Weights of a small GPT-style language model, trained from scratch on English Wikipedia.
Architecture: RMSNorm before each block, rotary positions, biases on query, key and value, tied embeddings.
MLP neurons of a small language model. Each row is named by its layer, matrix (gate and up: input weights; down: output weights) and neuron, and shows model dimensions 0-127. Each number is 50 + 12 x the weight over its row's rms, rounded and kept within 0 to 99. A neuron's up and down rows have the sign that makes its largest values positive.
After each neuron's rows, "fires before" lists the tokens most often just after its 100 highest values on Wikipedia text that the model never trained on; "fires on" lists the tokens most often at its 100 highest values on Wikipedia text that the model never trained on.

L9.gate199:45 53 63 53 35 59 51 31 56 49 44 31 63 51 26 57 63 49 55 59 30 51 53 61 36 35 50 39 66 49 56 48 47 57 63 34 61 36 33 34 60 58 27 48 54 44 47 55 53 47 49 77 66 60 45 50 44 67 63 39 52 79 58 75 37 53 48 66 33 53 46 71 52 53 43 78 51 49 40 55 40 53 59 36 58 51 42 44 63 44 48 40 61 59 33 53 50 05 50 26 41 75 48 53 43 22 42 33 66 55 52 54 41 47 55 56 48 50 59 44 52 33 41 48 30 76 69 67
L9.up199:49 81 53 39 56 44 69 49 49 42 34 59 65 21 59 60 59 55 69 46 44 46 49 68 45 44 63 61 30 64 56 42 61 46 45 74 45 63 52 51 43 26 44 49 46 48 65 35 59 60 42 60 57 51 48 55 49 51 61 76 39 74 46 32 45 47 51 36 61 60 62 37 29 51 47 61 63 44 64 49 71 57 65 54 32 39 56 65 51 41 52 52 48 46 63 36 44 49 59 57 64 68 25 52 46 43 70 52 33 47 42 52 64 58 45 47 54 49 66 56 63 48 51 42 42 59 50 49
L9.down199:25 59 52 30 35 60 65 55 40 42 65 32 63 38 50 76 42 49 56 59 46 54 51 39 24 55 47 32 37 53 23 43 39 45 61 52 44 42 64 69 51 38 61 51 57 49 43 62 36 46 51 53 40 62 71 42 54 69 44 69 40 48 44 49 38 40 51 48 43 69 29 48 74 51 42 53 66 49 63 39 47 65 67 56 36 52 58 38 74 45 70 61 65 59 51 59 52 61 55 43 46 67 62 43 49 44 65 36 47 68 46 34 49 59 40 76 64 52 39 66 47 16 48 64 55 64 50 66
fires before: " The", "-", " It", " ", "=="
fires on: ".", ".\n", " by", ".\n\n"

L9.gate378:45 51 34 71 22 49 54 58 60 43 71 56 53 54 35 52 42 54 52 59 69 69 33 48 47 42 26 46 50 37 57 56 41 50 45 36 56 37 59 40 66 49 49 49 55 45 42 58 71 56 41 70 65 52 44 48 47 62 34 64 34 47 61 46 54 25 50 61 52 48 44 53 41 68 71 70 56 60 35 56 36 67 32 62 58 51 58 38 37 44 60 63 56 40 56 47 41 46 81 40 47 75 55 55 62 55 31 43 72 76 57 61 61 90 33 42 55 49 48 51 42 52 55 44 57 36 47 52
L9.up378:39 50 41 66 24 66 48 25 49 61 49 53 40 56 64 42 48 31 58 39 64 59 36 60 69 56 47 48 71 69 64 38 36 38 57 42 60 44 41 52 49 63 63 44 34 25 40 52 37 39 67 67 51 49 69 49 45 82 32 53 41 46 43 56 55 54 64 60 63 66 52 62 41 35 70 47 54 81 60 36 60 54 45 50 68 40 57 35 42 46 69 72 54 46 37 43 32 66 59 41 27 63 53 44 59 57 43 54 60 31 59 60 63 55 48 52 46 73 31 42 41 52 51 43 47 49 35 58
L9.down378:59 72 66 48 48 55 51 47 64 35 71 53 50 33 61 55 57 38 73 55 42 51 47 31 26 58 41 60 46 39 54 67 60 37 37 65 55 58 67 59 48 66 33 54 35 47 49 13 60 50 30 41 53 42 50 39 47 60 48 39 49 48 41 33 53 53 44 56 33 46 56 69 43 46 70 55 45 62 31 53 52 60 61 55 21 48 39 40 46 46 64 56 53 43 66 55 66 51 13 22 42 67 31 53 63 69 59 49 61 44 62 46 53 54 37 45 67 42 58 48 22 40 61 45 39 63 50 40
fires before: "ice", "ed", "ic", "ced", "es", " b"
fires on: " serv", " not", " was", "erv", "oc", "oun"

L10.gate119:36 42 48 78 32 79 42 60 48 43 41 52 62 26 55 57 81 52 51 37 51 38 45 44 27 49 57 87 58 42 56 51 46 55 48 60 36 57 42 36 58 49 54 56 47 46 55 43 52 39 68 59 42 44 65 56 45 43 46 24 48 36 53 65 49 41 54 35 48 62 56 47 50 67 28 33 70 59 72 45 46 45 31 50 49 50 50 49 51 45 51 47 30 51 38 40 40 49 59 39 48 52 34 50 33 69 46 52 59 55 53 55 68 59 56 51 45 51 55 52 40 59 47 44 55 28 52 33
L10.up119:68 30 68 62 63 42 57 47 62 55 58 53 43 53 39 61 74 43 45 48 67 54 33 37 61 32 41 46 57 50 39 44 40 46 60 49 39 39 49 53 66 52 43 32 37 53 51 51 47 46 42 54 46 67 52 53 53 65 62 67 26 61 56 46 33 60 40 49 36 53 41 43 36 38 65 76 68 18 56 50 64 74 62 50 56 41 54 52 39 60 43 66 41 45 61 41 82 51 49 46 44 80 44 62 68 41 26 41 52 50 44 71 58 63 51 66 52 53 28 38 49 59 41 59 47 44 31 50
L10.down119:50 58 47 69 47 39 63 45 16 48 62 58 42 47 47 43 50 57 43 41 32 77 55 50 32 38 38 60 69 51 63 36 33 48 53 49 53 34 30 53 52 51 59 49 63 42 52 58 30 51 51 57 50 42 40 57 69 43 57 50 64 31 51 53 55 56 48 50 36 62 45 33 50 64 69 55 47 50 54 57 35 72 52 53 42 43 61 56 51 40 44 27 17 55 60 55 50 53 42 46 46 65 53 47 42 64 44 59 64 41 37 53 60 66 42 35 60 52 48 58 51 48 77 56 24 14 52 45
fires before: "ice", "ic", "ed", "ing", "i"
fires on: " serv", "pl", "erv", "per", "ch"

L2.gate473:61 47 26 47 28 26 50 72 37 55 57 61 43 45 67 48 51 56 47 31 52 46 42 43 47 79 52 28 47 48 50 67 78 56 60 56 59 48 54 45 49 60 38 50 28 68 54 52 34 35 54 55 51 56 18 50 50 50 64 52 56 61 58 53 44 44 52 58 53 52 58 45 44 43 42 41 60 42 65 53 49 43 50 27 57 38 49 43 52 49 48 42 55 31 71 60 76 42 64 57 49 42 45 58 32 74 53 50 59 62 57 56 55 44 69 74 52 59 24 58 69 63 51 62 32 32 67 56
L2.up473:57 45 35 41 17 64 50 54 48 65 36 82 49 65 73 64 35 58 43 54 58 46 42 47 38 53 38 44 58 50 50 48 41 33 55 67 48 39 30 46 54 49 48 54 50 56 57 44 42 25 78 57 43 59 58 78 52 70 54 52 45 62 57 71 56 60 50 61 35 29 47 47 45 44 43 42 64 34 56 61 67 52 49 37 51 61 41 78 73 46 43 48 58 47 37 52 56 51 37 34 41 74 40 57 15 61 48 25 59 36 77 66 36 50 49 50 30 60 59 31 59 34 45 42 49 48 36 60
L2.down473:42 35 38 59 47 46 55 47 57 40 43 47 62 66 52 63 51 37 50 79 64 43 78 68 41 45 57 32 48 56 75 63 38 42 52 64 49 33 32 39 58 58 55 37 55 57 38 36 58 60 70 30 36 25 67 62 45 36 65 47 23 46 21 73 69 42 43 60 45 46 53 59 39 44 61 43 60 47 52 58 37 64 43 51 54 59 51 42 61 59 41 36 48 45 57 36 68 49 23 27 41 67 48 45 31 39 28 40 52 63 74 66 47 57 49 40 69 51 53 30 70 41 53 52 53 53 50 61
fires before: "ed", "ten", "ing", "y", "er", "uc"
fires on: " play", " writ", " stud", " ed"

L2.gate451:73 37 35 53 53 66 73 50 28 86 54 69 29 43 43 62 55 51 44 58 51 54 50 50 36 44 42 55 57 57 73 51 44 50 62 36 66 48 30 59 40 69 49 50 37 56 57 29 40 32 53 46 53 52 67 49 52 69 54 42 65 42 46 38 50 38 41 58 56 51 44 58 35 49 57 35 60 30 56 37 68 68 27 51 53 29 61 36 57 30 43 45 35 55 48 49 71 43 30 38 32 55 46 42 46 50 46 35 50 46 23 75 52 54 49 25 53 58 39 53 44 51 58 37 25 51 41 43
L2.up451:47 41 44 44 43 51 60 32 42 74 58 59 40 40 61 51 69 58 40 71 46 30 31 55 27 66 60 58 48 52 74 46 57 46 37 56 39 37 66 51 46 70 40 62 47 42 71 33 51 33 51 28 46 48 62 62 49 54 60 45 54 42 47 51 44 28 53 70 46 45 60 63 43 49 60 52 79 34 38 30 62 40 37 37 54 37 47 52 48 46 46 46 48 63 64 53 56 38 31 32 58 56 19 31 48 57 69 27 51 24 50 64 48 61 31 37 39 44 21 46 60 55 43 43 45 35 36 65
L2.down451:70 53 53 60 52 31 47 37 61 47 73 48 54 32 63 56 51 41 56 56 27 40 40 59 27 43 66 50 65 36 64 45 68 52 36 58 39 46 61 39 56 75 38 59 41 48 43 55 48 64 32 35 47 45 33 45 43 53 45 52 48 35 45 60 45 42 45 47 32 37 60 55 42 59 52 38 75 45 50 52 60 34 41 61 58 38 43 69 38 54 73 47 38 63 49 67 65 40 18 26 51 51 48 38 62 30 60 28 56 47 49 39 40 55 45 65 48 45 32 43 67 43 53 28 38 32 29 64
fires before: "ed", "al", "er", "ia", "ical", "o"
fires on: " play", " med", " art"

L7.gate158:51 67 49 55 52 37 49 63 52 38 75 44 46 29 39 48 24 59 37 69 54 71 41 53 56 56 57 49 34 45 68 53 37 56 59 49 49 46 33 50 58 46 68 37 60 32 48 48 42 57 34 37 29 68 60 44 41 51 71 47 24 46 46 54 61 44 40 30 71 66 51 44 40 70 61 56 72 83 45 52 43 49 62 57 23 41 52 47 60 63 48 16 54 73 69 47 59 35 51 62 45 43 48 32 44 72 38 61 50 61 43 46 69 52 65 67 50 52 67 53 46 58 61 59 60 66 45 54
L7.up158:50 42 65 24 34 31 57 63 48 38 49 42 54 43 55 39 53 51 50 41 58 38 73 37 49 40 63 42 50 50 49 79 68 32 58 34 35 56 30 50 65 73 21 51 72 55 59 60 50 34 59 67 44 52 43 64 62 31 42 50 57 33 66 50 34 48 53 43 49 46 37 40 59 34 53 70 35 43 41 61 25 77 58 41 51 55 77 51 55 58 56 60 38 50 69 51 54 40 46 34 59 52 40 59 45 44 44 59 50 34 24 47 60 50 48 36 52 46 58 38 44 18 54 37 51 60 58 40
L7.down158:51 41 45 35 33 35 68 52 57 42 52 45 51 41 35 44 48 83 45 50 70 50 51 61 52 64 38 63 47 35 58 56 38 52 38 40 45 25 16 45 47 73 57 56 51 24 50 43 49 49 53 51 75 45 49 60 38 47 42 48 37 37 52 81 55 30 46 50 52 55 39 29 47 34 35 54 51 39 37 52 61 63 36 39 67 52 65 69 70 63 45 49 54 46 41 42 50 33 61 59 59 48 62 53 36 58 64 58 37 49 51 48 77 62 58 44 43 39 65 29 44 54 45 49 39 28 47 55
fires before: "ar", "ver", "ies", "ed", "f", "ions"
fires on: "ol", "il", "it", "iz", "im"

L2.gate312:70 55 70 45 58 54 56 37 49 47 40 66 38 57 49 50 52 60 47 43 40 39 60 33 42 43 53 74 62 47 41 39 49 37 52 56 60 42 55 43 98 84 60 56 66 42 49 61 48 47 39 66 28 73 65 49 36 73 39 31 65 61 53 56 38 40 43 55 68 74 45 37 48 83 44 34 31 60 55 50 39 59 47 56 55 44 46 47 61 58 56 45 56 34 62 57 41 52 54 32 41 38 44 48 55 46 52 30 56 36 45 43 67 38 53 60 34 37 40 38 33 25 33 47 55 54 69 58
L2.up312:61 51 56 48 53 65 49 32 50 43 40 58 56 37 41 42 41 48 35 39 45 35 69 61 43 46 69 57 42 54 59 66 47 47 50 45 72 49 53 48 82 53 59 56 61 35 47 42 40 64 56 50 35 66 84 83 53 54 56 34 42 56 59 59 39 64 50 29 54 61 35 56 38 53 49 36 13 44 39 36 48 51 48 64 58 50 55 40 32 50 52 56 38 41 71 20 47 57 38 48 67 36 35 55 58 52 50 58 63 62 73 33 76 33 64 58 36 51 53 51 40 39 45 48 61 61 45 96
L2.down312:30 64 53 44 75 47 56 65 60 60 60 55 47 47 53 38 34 34 41 51 32 43 44 49 52 35 52 48 36 44 70 56 69 77 38 49 42 47 49 63 57 67 53 63 55 43 37 73 32 24 46 65 36 45 66 71 68 53 40 42 47 31 79 53 31 61 59 29 46 65 54 62 47 52 37 37 24 64 59 49 44 36 45 48 48 51 43 52 52 54 33 62 37 38 55 32 53 36 26 57 40 51 56 67 49 57 54 34 64 61 66 49 42 61 65 48 54 50 58 54 42 46 41 62 47 57 57 52
fires before: "a", "ess", "ord", "om", "ome", "an"
fires on: "cc", " bec", " acc", "om"

L9.gate445:52 41 49 62 41 38 47 59 33 55 40 40 54 37 64 44 41 56 61 48 66 78 41 44 62 39 67 42 60 57 58 50 40 65 47 65 39 44 28 58 82 60 43 44 38 52 59 47 55 51 31 36 55 45 51 73 54 78 67 62 50 54 45 36 35 53 35 45 53 20 63 41 48 55 63 42 40 29 57 45 39 71 64 50 63 28 38 60 32 56 46 63 54 34 52 49 61 50 47 63 40 55 65 55 53 76 47 34 47 57 67 32 48 57 44 55 38 45 58 44 49 53 62 59 40 62 78 60
L9.up445:57 70 64 38 47 34 38 58 43 66 43 30 53 29 37 50 30 35 49 64 62 42 56 35 37 54 67 32 51 64 48 45 39 43 43 57 27 48 60 40 56 58 38 28 38 83 54 50 65 64 60 46 70 70 33 51 55 63 30 64 33 64 34 49 38 46 45 62 64 30 43 40 56 63 46 40 50 37 32 55 49 53 36 67 50 49 50 54 57 40 59 38 71 39 45 53 64 56 43 52 55 56 56 50 36 42 58 47 90 61 82 29 50 48 71 47 62 47 48 60 58 45 73 53 29 59 62 56
L9.down445:46 30 38 41 39 42 50 49 18 55 68 48 50 40 54 55 28 54 30 58 48 65 29 60 42 36 66 45 69 67 53 60 57 57 66 57 43 52 32 47 59 47 42 60 47 53 59 44 73 45 58 53 49 45 60 42 64 48 34 56 41 39 80 44 31 56 67 42 71 47 47 36 43 61 69 36 41 73 38 53 42 65 54 61 59 75 60 37 47 66 39 41 71 48 51 40 50 47 55 60 50 55 59 47 51 63 63 74 71 38 55 38 52 50 61 51 67 28 45 62 28 48 54 47 68 50 55 58
fires before: "ion", "ing", "m"
fires on: "iss", " k", "ans", "k", "al"

L7.gate305:54 35 52 51 28 51 42 65 35 17 40 50 57 44 51 56 56 50 69 58 71 53 36 46 52 41 57 53 43 49 63 56 58 56 76 55 55 51 44 52 57 57 50 43 56 42 78 51 35 50 44 36 57 52 58 63 51 62 27 53 48 49 38 66 75 33 44 73 42 68 47 51 52 43 42 59 66 32 79 41 60 75 55 33 52 44 35 67 54 57 53 48 54 38 82 39 47 55 37 59 42 69 51 63 34 63 29 65 61 50 53 59 57 73 56 60 44 61 45 45 45 47 33 56 61 31 67 56
L7.up305:39 42 43 58 24 48 31 67 61 53 31 51 51 44 43 65 52 45 44 68 70 51 49 36 61 39 36 52 46 61 35 66 59 50 58 51 64 47 37 32 67 82 56 27 60 36 53 58 53 75 46 43 65 60 54 55 64 46 32 53 33 43 40 55 53 61 42 46 34 64 47 29 57 48 44 65 51 58 50 50 52 35 42 21 51 51 63 45 39 63 41 61 59 66 56 48 54 54 50 57 59 52 54 65 42 62 28 67 70 41 46 50 57 50 56 68 43 80 41 58 57 49 49 51 49 58 66 43
L7.down305:64 39 63 56 39 58 60 63 58 42 48 45 42 67 74 63 50 47 52 50 64 56 50 54 38 56 62 36 54 70 65 82 25 60 46 39 69 35 60 48 52 57 55 29 37 43 48 32 61 67 35 52 68 44 52 37 58 44 55 42 35 38 64 43 47 49 63 38 44 67 63 36 47 44 54 68 64 44 32 52 35 50 28 19 52 46 57 49 60 47 71 54 51 61 38 55 54 74 31 33 52 50 52 45 68 53 50 62 65 37 37 62 54 53 28 58 39 34 30 55 63 46 43 64 39 41 49 58
fires before: "ed", " the", "ic", "ice", "e", "ing"
fires on: " serv", " of", " includ"

L2.gate196:58 31 50 22 57 37 51 50 66 54 49 45 57 50 46 43 28 51 35 45 50 76 44 33 49 54 48 49 36 40 65 49 27 42 53 11 38 53 47 37 41 55 54 48 40 30 57 69 38 53 47 59 58 68 85 52 32 63 57 51 73 56 51 70 66 53 57 44 50 46 34 46 58 50 58 47 59 33 56 59 45 67 39 54 68 76 55 45 75 37 56 60 34 45 64 37 48 51 63 50 48 65 62 43 37 61 39 60 30 47 67 57 57 37 57 57 67 36 68 29 47 40 42 51 38 54 34 53
L2.up196:48 32 36 39 58 30 51 55 66 56 34 54 64 41 32 27 61 47 49 46 26 76 58 50 47 55 42 44 38 71 61 56 29 44 76 43 51 66 43 50 58 66 59 61 41 42 53 59 24 51 40 53 44 48 54 55 64 50 72 53 48 49 59 84 52 56 59 45 55 52 28 49 56 53 59 34 52 44 62 56 48 63 53 39 69 33 32 62 72 42 48 59 37 57 60 40 59 58 54 46 35 64 75 51 50 44 49 49 39 43 60 34 62 29 74 47 51 15 56 57 38 26 49 66 47 59 54 58
L2.down196:65 50 57 34 58 46 28 65 58 58 40 57 80 45 40 43 38 42 36 50 42 75 53 38 56 50 59 39 29 51 69 47 38 34 43 56 46 58 53 53 43 57 55 55 37 61 53 46 40 46 38 67 49 46 63 41 43 55 57 50 53 57 74 61 60 53 65 65 78 49 48 44 54 49 52 51 65 34 56 52 39 74 36 26 41 50 32 48 44 58 64 66 34 33 78 36 63 29 39 55 41 65 43 66 61 73 33 47 31 54 49 48 52 30 50 71 71 32 67 36 47 58 46 48 50 67 45 62
fires before: "resent", "est", "a", "ived", "ome", "om"
fires on: " inv", " def", " bec", " rep", " rece"

L2.gate218:58 73 39 44 50 46 33 44 41 59 47 33 67 39 46 54 56 47 41 40 63 41 64 33 38 40 61 39 51 71 59 22 54 58 45 42 55 36 66 44 37 72 59 63 49 66 68 36 55 62 47 44 58 44 48 59 45 72 65 20 73 41 51 30 40 72 59 57 59 54 35 59 34 42 73 53 57 44 46 65 36 66 58 41 39 67 56 45 65 43 30 54 54 43 43 48 64 24 41 49 23 48 59 55 45 42 47 55 61 34 52 56 39 71 60 67 62 49 64 64 54 25 21 47 57 57 37 34
L2.up218:49 66 46 39 51 38 39 55 49 41 47 32 70 50 36 44 55 43 50 42 60 56 53 40 39 41 42 37 45 80 53 34 64 52 51 49 48 30 57 46 42 50 51 49 59 65 67 48 45 59 47 59 50 52 45 78 58 59 55 34 71 48 47 44 43 62 60 44 53 53 43 53 41 45 57 61 57 58 44 69 43 72 45 35 50 69 39 52 62 69 40 33 55 40 44 39 80 42 54 56 28 38 53 50 36 52 44 63 78 29 58 54 41 43 62 66 59 60 61 81 56 50 36 58 49 56 52 40
L2.down218:44 59 46 59 40 45 44 47 47 43 44 42 72 53 49 40 51 45 44 70 49 55 45 35 56 48 54 34 40 63 52 46 47 35 37 24 26 48 43 51 39 67 52 55 61 63 51 46 34 47 56 64 32 54 39 69 34 35 43 57 61 47 30 55 51 46 64 42 60 40 39 62 30 43 43 61 49 65 43 58 42 46 36 50 44 81 50 61 46 45 20 46 52 42 31 35 66 55 33 51 63 47 48 50 28 54 61 52 53 30 57 78 50 57 44 50 54 45 46 78 36 53 51 54 41 59 51 37
fires before: "n", "f", "st", "c", "d"
fires on: " con"

L2.gate295:75 48 52 46 34 63 31 48 40 45 40 51 28 46 48 24 33 83 39 70 48 39 55 58 38 46 44 46 60 41 31 58 49 57 43 63 44 54 47 61 58 41 51 60 65 49 55 19 45 54 52 35 51 53 37 53 53 61 72 41 31 47 34 33 45 44 48 62 34 42 45 45 56 52 61 45 58 39 49 39 49 51 42 41 60 45 58 55 38 80 46 36 51 59 64 40 75 46 37 78 52 58 54 67 25 59 61 46 54 44 51 58 63 43 51 63 63 52 22 55 54 17 77 24 44 38 44 43
L2.up295:61 44 40 38 56 65 64 39 53 66 35 47 40 61 41 46 28 65 25 67 39 32 48 44 49 39 69 40 49 39 63 57 57 41 70 68 39 44 49 38 77 64 58 68 43 61 57 49 52 41 51 50 58 65 35 59 50 50 74 59 43 45 57 25 59 52 38 54 60 47 55 47 39 51 47 39 46 37 42 51 61 53 39 53 66 36 51 57 30 74 42 51 62 54 48 29 63 52 49 67 43 37 51 62 30 41 57 55 56 49 53 53 51 73 54 42 54 48 54 62 60 35 63 24 48 46 56 51
L2.down295:48 53 39 57 55 44 38 54 54 50 57 47 59 49 67 61 37 72 34 47 33 44 74 46 34 56 47 53 62 41 67 45 59 49 44 58 72 43 39 51 60 71 42 32 55 57 65 33 50 59 42 49 55 39 44 34 33 54 70 26 43 43 30 40 48 43 49 58 47 30 38 66 67 32 35 48 56 15 47 45 61 27 83 39 60 37 71 48 53 67 35 41 56 53 36 43 56 50 22 74 54 43 48 63 39 33 65 26 42 44 65 58 46 47 65 62 52 52 47 61 44 37 73 53 43 46 49 78
fires before: "ed", "o", "a", " in", "le", "er"
fires on: "amp", " found", " play"

L2.gate177:61 62 50 56 44 48 38 57 29 51 54 45 78 40 50 44 46 70 46 37 48 53 65 57 41 29 36 23 48 58 46 46 57 58 66 71 50 45 49 42 42 53 49 55 37 55 64 44 51 56 57 42 32 44 49 51 21 47 39 44 57 51 28 55 59 42 44 49 81 36 58 38 71 49 40 44 39 63 51 77 52 66 37 31 33 49 51 40 67 42 46 42 51 35 60 44 54 47 43 31 36 53 50 40 41 36 41 53 66 23 59 48 59 52 32 39 64 84 34 56 34 39 30 66 52 73 54 37
L2.up177:49 51 53 75 46 51 35 61 52 42 63 66 61 37 46 56 50 70 37 49 31 58 60 62 45 42 50 42 64 39 56 42 41 66 67 50 62 42 56 46 45 42 42 60 36 68 58 38 49 60 42 38 38 67 71 64 20 29 47 50 39 50 55 56 28 28 53 42 58 39 59 45 64 52 45 43 50 68 53 71 38 39 36 41 58 41 37 49 52 52 39 36 38 35 53 51 48 48 25 21 37 67 47 37 64 40 59 51 79 44 59 38 50 52 49 36 68 72 74 62 42 30 50 41 34 81 52 24
L2.down177:66 43 32 49 46 48 50 48 46 41 37 64 79 39 60 52 26 55 51 52 53 42 50 51 50 50 35 44 48 75 46 47 38 83 45 51 52 39 36 35 59 59 37 74 32 66 66 21 55 67 62 33 33 56 49 53 54 37 36 41 39 76 43 46 59 32 39 49 60 49 41 45 58 56 44 31 40 80 34 48 51 42 33 28 49 69 31 45 55 43 45 52 45 24 53 77 51 43 40 51 57 52 46 47 61 46 77 57 56 50 59 43 30 49 41 32 40 52 54 68 52 60 53 54 44 63 48 47
fires before: "ly", "n", "d", "b", "f"
fires on: " con", " ear", " Or"

L2.gate213:50 42 35 69 59 47 57 48 51 46 49 44 72 70 36 33 51 36 31 61 32 56 56 58 56 39 38 46 51 63 39 41 62 39 47 32 45 58 56 36 56 41 36 52 46 52 48 37 52 38 52 74 62 74 38 59 38 42 43 36 38 33 40 64 31 80 53 44 40 72 33 49 52 50 55 62 38 57 34 58 39 64 62 47 39 44 60 56 52 45 45 52 54 57 27 39 42 44 65 47 33 42 37 54 45 60 38 56 43 35 31 48 45 72 42 40 60 35 40 44 62 59 47 41 66 54 48 20
L2.up213:47 77 50 70 35 53 42 61 52 60 67 53 61 40 73 67 40 58 50 40 51 64 59 47 26 57 58 36 67 41 46 46 50 38 33 54 43 43 62 56 40 49 48 44 56 54 72 51 51 54 40 63 35 48 53 52 56 46 58 25 60 43 42 55 59 47 47 34 54 30 59 58 44 37 52 48 55 56 56 72 55 63 32 45 52 66 38 55 40 50 61 52 39 41 64 58 40 52 50 72 31 38 69 48 30 72 59 74 60 49 44 52 56 52 66 54 52 68 70 60 50 55 38 27 57 67 13 59
L2.down213:51 78 68 45 43 43 37 57 40 62 68 40 57 45 42 53 32 59 58 60 49 68 56 46 57 78 64 47 64 58 44 33 51 55 44 74 48 41 44 52 49 48 47 45 41 67 75 65 44 39 46 52 64 49 55 61 55 48 51 65 51 58 40 35 47 45 67 49 61 30 57 43 46 42 53 57 72 57 49 74 55 46 12 31 56 66 39 53 43 47 43 67 25 47 47 44 40 39 41 59 59 38 24 49 41 61 56 63 53 54 46 57 46 45 70 67 57 54 67 69 35 70 53 43 51 56 28 71
fires before: "t", "f", "g", "v", "n"
fires on: " Pro", " Con", " con"

L2.gate80:60 46 40 52 45 59 28 25 77 61 50 24 38 43 26 63 48 54 67 51 62 35 39 52 48 43 55 62 59 79 38 56 57 54 59 55 50 39 38 56 68 60 61 56 41 21 37 50 49 63 37 45 78 54 59 40 40 43 32 51 53 50 57 52 50 56 51 64 39 56 45 56 50 45 55 49 52 66 43 53 42 69 46 44 39 57 26 46 51 35 60 53 34 63 67 34 29 53 56 69 33 42 60 62 43 42 41 31 52 49 43 50 69 32 33 70 61 51 59 46 36 55 39 61 60 61 62 55
L2.up80:36 45 31 51 46 46 55 36 50 86 43 46 44 58 12 54 48 58 51 59 66 63 36 27 26 52 52 66 70 50 47 76 59 55 54 66 59 34 33 49 85 58 46 39 33 42 25 41 62 60 49 26 61 64 57 23 49 40 56 39 49 56 69 55 53 45 53 52 37 46 48 38 42 40 55 59 54 54 46 48 64 61 46 65 41 50 55 48 56 22 48 64 56 43 52 46 51 85 51 62 56 50 53 63 49 45 42 53 45 51 49 65 57 55 45 54 40 55 53 52 60 57 40 81 58 60 54 55
L2.down80:53 30 59 69 52 48 60 42 59 56 54 57 59 65 46 50 39 49 59 75 47 74 45 39 29 43 54 37 36 55 37 58 57 39 38 59 52 32 34 42 65 62 54 48 56 46 32 50 62 54 52 55 74 71 56 19 34 52 40 68 26 38 45 32 30 30 54 42 56 42 42 50 21 53 63 26 58 44 57 57 53 41 54 74 39 36 63 47 26 35 42 47 50 57 72 42 47 56 46 45 46 71 59 56 50 38 45 51 57 57 52 70 51 39 70 67 32 59 54 26 51 51 50 79 63 44 58 59
fires before: "iv", "ust", "ep", "ia", "ian", " is"
fires on: " Ind", " ind", " there", " $"

L2.gate43:53 58 38 40 41 73 51 44 46 57 72 57 43 60 26 62 58 44 43 63 45 49 36 41 24 59 48 45 54 54 57 37 41 43 79 39 54 36 31 61 53 77 68 38 67 42 53 41 40 35 41 85 60 56 47 33 28 43 43 42 53 36 56 67 26 61 51 56 67 57 49 45 33 61 53 27 45 46 59 42 26 63 43 40 40 49 56 52 57 34 43 54 69 40 35 48 57 30 30 63 43 38 49 66 39 46 53 57 46 66 41 62 43 17 48 37 48 67 59 42 68 63 47 44 38 62 52 64
L2.up43:55 46 31 45 42 47 46 48 61 46 65 49 31 58 37 65 49 53 43 80 42 65 40 34 29 70 54 79 40 47 70 35 41 46 44 56 30 41 36 60 64 75 47 73 58 37 50 58 55 31 50 64 56 63 43 30 22 34 52 35 42 36 51 54 29 49 42 46 58 47 31 54 61 51 52 38 55 42 45 60 30 49 37 55 52 59 56 56 63 48 58 57 52 33 53 54 44 36 36 57 60 41 45 58 58 35 52 35 32 45 57 53 40 22 40 45 49 52 62 26 77 48 54 58 38 54 45 45
L2.down43:60 30 54 45 41 71 47 35 65 54 64 39 44 55 58 59 69 42 52 70 39 67 53 55 39 58 40 65 55 52 44 42 49 44 55 54 37 33 31 65 57 59 41 53 60 52 34 41 58 39 56 55 66 79 34 25 39 70 50 34 53 41 41 52 36 42 60 45 36 42 45 57 31 64 65 34 39 31 44 32 48 56 58 38 53 53 33 60 39 55 51 53 35 28 75 54 60 48 58 63 70 57 52 66 50 34 45 25 41 37 64 60 53 27 53 27 59 47 55 37 56 46 51 58 30 48 52 48
fires before: "iv", "ust", "ian", "ia", "ep"
fires on: " Ind", " ind", "\"", "nd"